{
  "n_layer": 8,
  "d_model": 640,
  "n_head": 10,
  "n_kv_head": 10,
  "head_dim": 64,
  "d_mlp": 2560,
  "vocab_size": 8192,
  "activation": "tanh_gelu",
  "norm": "layernorm",
  "norm_place": "pre",
  "norm_eps": 1e-06,
  "positions": "learned",
  "qk_norm": false,
  "attn_scale": 0.125,
  "bias": "all",
  "tie_embeddings": true,
  "parallel_block": false,
  "init": "normal",
  "init_std_qkv": 0.0179,
  "init_std_o": 0.00449,
  "init_std_up": 0.0179,
  "init_std_down": 0.00449,
  "optimizer": "adam_variant",
  "lr": 0.00063,
  "beta1": 0.9,
  "beta2": 0.95,
  "weight_decay": 0.33,
  "lr_head": 0.00702,
  "grad_clip": 2.0,
  "warmup_steps": 312,
  "schedule": "cos",
  "final_lr_fraction": 0.0,
  "batch_tokens": 131072,
  "seq_len": 1024,
  "doc_mask": true,
  "train_tokens": 900600000,
  "steps": 6872,
  "dataset": "wikipedia_en"
}
MLP neurons of a small language model. Each row is named by its layer, matrix (up: input weights) and neuron, and shows model dimensions 464-527. Each number is 200 + 40 x the weight over its row's rms, rounded and kept within 0 to 999.
Before each neuron's rows, "fires on" lists the tokens most often at its 100 highest values on Wikipedia text that the model never trained on.

fires on: " |", "th", "w", "re", "cha"
L3.up1224,214,156,182,194,169,229,270,245,222,232,255,147,140,208,188,164,164,250,212,199,165,175,273,156,238,173,215,285,198,233,198,200,175,219,212,186,200,175,185,209,131,199,211,226,166,135,155,178,148,221,133,207,214,259,180,197,155,121,189,155,207,265,210,243

fires on: "e", "a", "o", " do", " you", "i"
L3.up2169,250,161,200,97,180,106,254,176,181,211,261,169,141,159,166,199,215,161,221,248,187,224,240,210,209,222,173,261,202,176,181,160,220,232,193,98,152,205,198,207,158,170,187,204,203,193,164,172,175,202,169,199,227,227,241,233,175,180,159,266,174,191,207,190

fires on: "r", " of", "k", "lic"
L3.up2234,205,241,209,260,175,222,177,244,162,139,141,177,198,221,162,293,228,244,173,257,242,194,196,290,211,191,189,241,199,198,132,153,136,196,139,187,221,250,206,189,212,233,245,145,200,169,234,274,175,215,246,160,145,184,203,196,191,210,215,191,172,149,199,245

fires on: " at", " At", "-", "under", "g"
L3.up86,229,258,248,167,183,192,129,202,125,179,196,213,224,214,215,224,222,180,190,174,236,213,226,176,243,143,188,239,239,218,224,158,212,240,229,199,216,256,169,168,158,207,228,209,205,223,126,124,183,152,228,206,217,228,156,237,207,180,181,158,280,164,232,234

fires on: "n", "an", "r", " Town", "en"
L3.up2288,258,225,238,156,116,109,171,201,196,249,162,199,119,164,180,234,202,193,159,232,212,219,202,199,132,153,179,248,197,216,204,198,221,198,217,199,238,172,198,160,179,168,230,203,206,216,178,206,190,212,248,147,214,212,164,115,239,234,178,172,262,131,220,250

fires on: " to", " It", "–", " is", " he"
L3.up660,203,210,258,204,179,217,225,228,125,170,174,212,241,162,244,248,156,220,182,203,160,177,191,156,109,228,152,202,190,196,176,163,203,132,176,187,179,251,141,209,229,193,200,150,174,175,147,144,214,115,161,132,180,165,229,179,254,133,189,204,122,198,173,281

fires on: " Got", " but", "rin", "or", "ui"
L3.up330,178,185,231,141,170,244,272,198,168,210,245,212,150,172,224,216,238,173,173,172,200,197,197,224,190,219,209,251,184,284,205,151,258,190,187,233,161,221,228,152,155,196,175,225,219,148,247,155,246,177,214,213,246,206,237,188,185,297,184,253,196,216,173,251

fires on: " three", " two", " five", " four", " several"
L3.up1017,187,230,253,287,160,249,211,153,254,207,183,180,233,174,210,194,211,235,215,217,258,162,204,143,270,183,172,126,197,212,173,225,235,235,237,110,185,164,130,284,181,246,185,171,146,197,135,180,223,201,185,180,255,203,265,253,155,123,160,259,227,242,273,175